config.yaml
hidden_size: 192
head_dim: 32
max_grad_norm: 1.0
MLP neurons of a small language model. Each row is named by its layer, matrix (down: output weights) and neuron, and shows model dimensions 0-95. Each number is 50 + 10 x the weight over its row's rms, rounded and kept within 0 to 99. A neuron's up and down rows have the sign that makes its largest values positive.
After each neuron's rows, "fires before" lists the tokens most often just after its 100 highest values on Wikipedia text that the model never trained on.

L14.down33:53 50 58 45 61 54 54 42 51 43 85 31 49 55 69 51 49 45 50 56 43 53 44 42 64 59 60 61 44 43 62 63 77 55 43 50 39 45 40 53 42 53 37 46 49 59 43 36 59 48 54 30 37 53 48 56 58 48 49 57 33 54 31 59 57 47 55 54 28 29 55 57 42 47 73 51 44 39 49 45 47 41 62 31 46 31 64 54 50 29 42 51 61 51 43 55
fires before: " (", "–", ":", " |", ","

L7.down148:55 44 57 70 61 42 70 57 61 49 55 58 48 51 31 54 35 55 56 52 46 54 53 69 53 57 40 52 50 46 40 56 59 59 67 48 59 57 65 40 46 52 52 37 40 60 43 40 58 73 26 57 69 59 52 47 55 71 55 41 61 32 47 46 54 60 44 50 57 60 51 59 70 42 44 36 59 51 65 48 29 54 45 45 47 48 66 49 53 64 57 50 45 54 50 52
fires before: "\n\n", "=", ":", "L"

L8.down251:45 56 47 40 59 28 50 50 60 60 52 44 54 56 52 52 41 64 43 67 53 56 48 63 41 30 33 64 44 65 52 43 36 30 66 46 37 64 55 28 48 54 41 48 50 57 53 51 47 52 47 76 34 54 43 43 40 50 39 71 60 50 42 39 38 69 50 56 43 48 43 57 41 45 43 39 42 45 39 45 56 40 48 56 43 49 46 60 49 74 43 68 46 48 56 57
fires before: "=", "\n\n"

L15.down358:64 38 47 52 59 70 44 42 52 43 45 47 28 68 38 51 43 46 59 49 46 46 56 43 57 47 50 35 45 53 43 53 43 57 36 49 49 67 54 37 50 54 43 41 52 59 51 60 50 52 54 49 41 44 46 53 42 64 53 38 38 48 48 69 54 46 48 55 65 56 61 39 55 65 45 53 67 52 37 48 54 39 51 46 67 68 46 38 42 41 55 32 38 56 57 61
fires before: "ent", "ence", " to", "ing", "ed"

L8.down382:57 54 46 42 45 43 55 56 48 37 58 58 25 62 55 56 59 52 37 41 47 41 40 51 48 52 34 60 46 40 57 40 53 56 53 49 51 58 55 44 44 43 61 53 45 52 47 64 53 50 44 61 49 57 47 31 36 42 41 54 48 70 50 44 58 60 59 42 37 44 37 39 25 59 62 50 43 36 58 53 42 35 45 43 52 60 36 33 36 41 43 45 71 44 54 41
fires before: "=", "en"

L4.down311:47 53 36 58 54 62 48 44 44 41 42 49 52 55 47 59 65 55 43 52 63 58 51 35 53 46 51 53 46 56 46 58 56 64 43 60 44 77 45 36 37 43 47 45 37 66 45 50 32 44 57 62 44 46 43 38 36 40 62 54 50 51 41 51 48 20 65 43 66 54 48 62 37 43 55 48 49 53 46 52 55 58 48 55 35 50 41 33 51 52 57 56 43 63 40 58
fires before: "=", " |", " of"

L16.down297:52 43 39 51 46 47 36 56 52 60 57 37 71 60 77 69 50 57 61 44 44 56 36 55 59 63 40 54 37 44 41 58 46 39 41 34 51 47 52 47 46 48 55 54 50 48 43 63 58 58 63 50 58 64 34 60 57 34 78 51 50 47 70 54 32 56 35 67 43 43 51 37 71 47 60 72 62 59 37 50 45 43 57 47 36 64 72 63 47 72 60 76 58 36 37 44
fires before: "."

L7.down326:69 34 50 39 49 54 68 62 58 42 57 56 44 54 49 52 49 48 44 63 66 66 61 57 35 41 56 74 41 66 37 35 48 48 61 64 49 45 60 47 39 51 39 41 47 53 51 66 45 63 51 44 66 50 36 42 37 38 51 39 51 52 59 61 49 41 52 61 41 49 58 42 25 42 45 34 53 53 44 57 46 40 44 40 67 57 44 51 34 44 50 56 31 33 43 23
fires before: " |", ";"

L10.down27:43 48 45 48 52 48 43 49 55 39 53 46 48 49 57 50 50 38 47 63 51 34 61 35 46 47 50 99 37 54 46 60 34 66 45 70 48 34 58 44 63 56 53 44 41 45 51 61 53 55 68 46 52 43 49 34 61 45 48 33 53 39 55 35 55 59 37 42 58 48 61 47 45 42 48 49 47 49 54 46 55 38 51 49 58 42 39 49 62 44 47 55 37 58 60 64
fires before: "7", "9", "3", "1", "4", "0"

L10.down11:47 54 55 55 49 54 41 45 54 30 40 50 55 51 46 49 41 66 42 52 54 36 53 47 49 41 47 99 53 44 64 48 48 55 55 47 55 28 51 51 51 67 57 44 45 50 56 43 39 51 59 52 61 45 39 36 43 49 52 61 41 58 45 51 54 52 39 42 60 53 55 35 52 46 55 64 58 49 48 67 46 50 55 32 55 40 56 47 46 50 56 37 44 24 47 57
fires before: "on", "t", "m", "h", "n", "ing"

L21.down252:43 55 54 38 52 55 47 43 53 41 44 42 49 49 52 47 41 56 58 40 53 55 41 51 58 49 36 57 70 39 55 54 40 47 58 61 58 47 69 51 45 29 62 36 43 41 64 40 58 57 67 44 53 48 60 50 43 50 51 49 70 45 62 45 53 52 39 56 49 27 49 60 63 62 67 68 60 72 42 31 45 39 53 47 66 53 43 51 68 52 37 64 73 72 50 53
fires before: " in", " to", " by", " for", " after"

L7.down159:33 38 37 46 36 46 55 64 40 45 41 54 45 53 44 48 50 48 35 56 44 41 54 47 65 58 45 27 47 62 62 35 60 38 54 45 59 37 54 42 36 63 49 50 48 28 52 49 49 49 57 59 42 54 39 46 63 49 44 42 58 54 45 57 53 51 61 69 55 43 59 57 37 45 47 42 62 46 39 53 45 59 57 55 48 57 68 73 54 69 56 47 59 51 39 63
fires before: "pp", "tt", "mp", "l", "cc"

L21.down142:37 38 48 53 71 43 55 46 42 47 57 53 38 54 52 50 60 52 47 42 42 39 38 33 40 51 43 94 55 53 58 56 49 40 46 32 62 42 54 47 48 53 63 45 45 40 38 54 61 61 34 36 43 47 71 51 56 56 62 32 51 52 56 43 55 46 48 54 60 45 51 45 57 73 56 66 37 41 47 38 51 64 46 47 55 35 37 50 47 34 61 44 51 64 34 43
fires before: " |", " 0"

L18.down380:52 63 58 62 50 60 53 53 52 45 48 56 36 34 56 56 54 57 66 59 68 45 48 42 30 67 34 96 54 70 42 52 36 30 40 54 55 45 44 54 47 54 50 40 48 52 59 39 39 51 41 53 48 63 36 49 43 50 52 39 38 36 52 64 34 42 59 41 40 39 39 30 59 68 75 39 60 56 41 42 36 48 38 44 46 52 54 47 46 49 52 35 44 37 56 40
fires before: " 0", "1", " 1", " 2", "0", " 4"

L17.down111:31 62 58 61 69 48 52 42 55 41 44 72 53 56 55 40 62 52 56 43 62 51 61 42 54 46 46 41 68 39 47 52 49 50 30 45 61 47 58 50 73 52 46 61 45 49 64 49 59 37 43 58 43 59 37 55 46 39 56 57 57 35 39 47 38 63 47 48 39 61 36 36 55 68 53 59 53 66 62 45 49 38 54 48 51 40 46 58 64 43 60 51 71 52 53 56
fires before: "=", "0", ")", "1", "s"

L18.down360:52 43 39 43 61 42 40 50 41 47 41 59 41 41 50 60 44 56 47 72 47 45 41 38 49 42 52 85 40 63 40 46 41 56 57 53 51 63 65 60 58 63 59 44 47 63 60 60 13 47 73 46 40 51 27 27 57 47 54 65 47 59 49 61 52 50 71 56 41 42 45 40 70 56 60 35 55 35 64 57 43 65 47 57 65 52 66 61 53 51 42 55 40 53 59 38
fires before: " |", ":", ".", "L", ")"

L4.down303:65 48 35 45 38 34 36 68 42 63 40 48 38 66 66 62 56 42 45 44 46 56 50 43 56 45 59 72 45 55 58 55 45 48 62 59 62 58 54 30 55 57 49 49 61 45 31 56 61 48 40 34 62 51 35 68 44 51 62 68 52 33 52 66 37 56 61 57 49 56 29 55 37 55 37 52 76 42 51 54 46 46 61 61 43 50 49 44 47 54 53 47 62 44 51 56
fires before: " |", " votes"

L20.down240:73 55 64 35 56 45 55 51 52 37 52 50 57 65 46 48 46 50 51 51 47 63 41 47 40 51 33 69 52 49 60 46 52 46 43 52 49 59 42 52 44 35 36 47 42 48 40 31 65 53 44 56 49 59 51 39 50 34 58 28 45 43 36 59 49 66 62 50 48 39 43 52 61 57 44 38 53 42 51 47 65 59 57 51 50 39 56 50 43 66 61 67 58 55 44 47
fires before: " of", " to", " in", "."

L20.down264:61 49 48 64 51 57 55 47 28 54 59 49 51 44 34 64 72 52 56 40 43 37 57 51 36 54 43 88 40 50 38 47 54 50 52 54 55 52 68 58 40 52 46 29 36 57 45 55 57 35 47 54 53 49 53 37 50 48 37 40 70 58 44 29 45 55 57 48 39 47 56 31 58 43 41 63 68 58 49 51 46 58 64 44 61 50 57 54 34 43 61 47 26 60 58 55
fires before: ",", ".", " and", " |", " from", " in"

L7.down244:47 69 48 43 60 47 54 50 62 59 48 27 57 40 43 31 33 60 44 36 62 65 37 63 49 57 66 69 59 58 45 45 36 33 65 39 44 55 59 54 47 50 59 54 49 54 57 51 36 49 49 39 56 44 57 69 50 65 46 64 42 60 41 58 61 61 55 57 31 72 55 63 52 55 63 74 43 34 43 56 41 42 45 27 73 53 65 46 48 50 59 57 45 75 53 66
fires before: "i", "er", "o", "e", "r", "y"

L6.down238:47 57 49 51 62 56 55 53 44 66 51 50 53 62 53 64 53 53 52 64 48 56 38 33 49 49 54 67 48 48 52 57 47 40 60 64 49 57 45 28 51 67 50 43 51 49 43 51 39 40 69 60 39 72 57 61 56 40 57 46 53 41 55 62 51 66 50 46 60 52 61 65 63 51 68 55 51 33 54 49 52 57 31 33 51 53 43 56 51 64 50 26 52 55 46 31
fires before: " (", " 5", " 0"

L5.down343:50 51 50 45 65 61 61 60 54 37 63 51 52 39 68 53 47 47 52 41 45 57 59 46 35 46 41 35 45 49 59 35 73 64 49 40 58 45 49 41 55 34 59 37 31 29 53 49 45 47 63 63 52 61 32 56 36 60 65 76 51 64 53 56 39 51 69 51 46 50 47 46 32 41 33 52 38 41 31 56 60 57 46 45 59 59 48 55 58 61 44 39 64 35 44 58
fires before: "|", " |"

L15.down30:46 47 46 60 43 35 58 56 55 41 29 50 50 60 51 50 37 62 27 47 39 55 52 63 50 58 38 39 76 49 51 53 72 24 49 35 60 34 67 45 58 44 42 61 38 46 44 50 60 41 45 26 54 47 54 41 38 52 54 63 40 39 47 55 52 31 54 47 29 40 47 32 44 47 58 40 59 60 43 38 56 43 49 65 54 56 41 47 36 54 40 36 44 60 57 56
fires before: "z", "pp", "tt", "cc"

L19.down136:29 56 68 50 43 42 59 57 67 47 38 50 45 39 57 52 40 55 54 30 48 53 63 40 41 48 56 52 41 32 42 56 35 46 51 57 30 59 54 69 50 61 49 37 51 60 56 76 60 47 58 59 43 37 40 45 45 47 37 48 52 54 54 49 42 61 60 30 50 48 47 41 51 51 58 43 61 56 52 52 66 55 64 48 38 64 54 43 79 52 43 47 46 53 65 45
fires before: "=", "t", "cy"

L18.down383:52 43 53 50 45 36 54 25 41 41 58 45 36 51 50 41 51 58 50 44 54 54 45 35 73 63 50 48 49 42 54 53 53 44 58 48 56 36 43 59 52 56 54 62 44 43 43 41 63 54 50 65 41 61 34 42 50 43 41 56 48 49 38 40 47 81 58 68 38 55 55 51 51 59 27 49 34 43 59 41 67 60 37 44 51 43 40 68 50 64 54 36 55 59 65 49
fires before: ".", " in", " m", " cm", "′", "×"

L19.down162:67 59 37 49 43 56 38 51 46 40 50 45 44 46 46 45 61 48 57 44 63 49 46 58 68 46 53 67 42 52 70 54 43 68 39 52 60 57 51 59 51 41 53 69 71 67 52 59 51 59 68 68 51 39 59 43 51 58 53 42 30 71 54 45 60 47 56 46 38 44 56 54 55 52 73 60 51 44 35 57 42 53 48 46 54 40 48 39 35 68 38 54 44 49 40 35
fires before: " |", " election"

L15.down377:46 47 37 34 31 29 61 59 48 60 49 28 54 52 54 50 51 32 44 48 39 41 46 58 55 19 54 77 47 45 51 53 47 64 52 48 47 61 43 36 57 52 49 48 57 39 63 45 63 54 51 50 35 51 56 57 64 17 40 58 43 57 38 60 46 57 63 42 42 52 52 49 56 56 44 53 57 30 51 65 55 60 37 54 51 52 45 60 52 70 49 60 41 40 54 61
fires before: "=", "di"

L14.down259:36 48 46 48 52 50 59 74 48 68 46 55 47 45 57 69 47 48 50 54 45 67 41 56 52 39 51 62 50 62 56 66 62 65 52 50 48 48 56 30 46 49 65 46 49 58 54 66 35 54 47 47 64 34 52 33 61 40 45 58 48 40 64 40 45 47 61 55 52 64 55 62 31 64 64 52 37 53 54 56 60 51 55 56 42 56 50 65 53 49 39 53 49 48 42 64
fires before: "."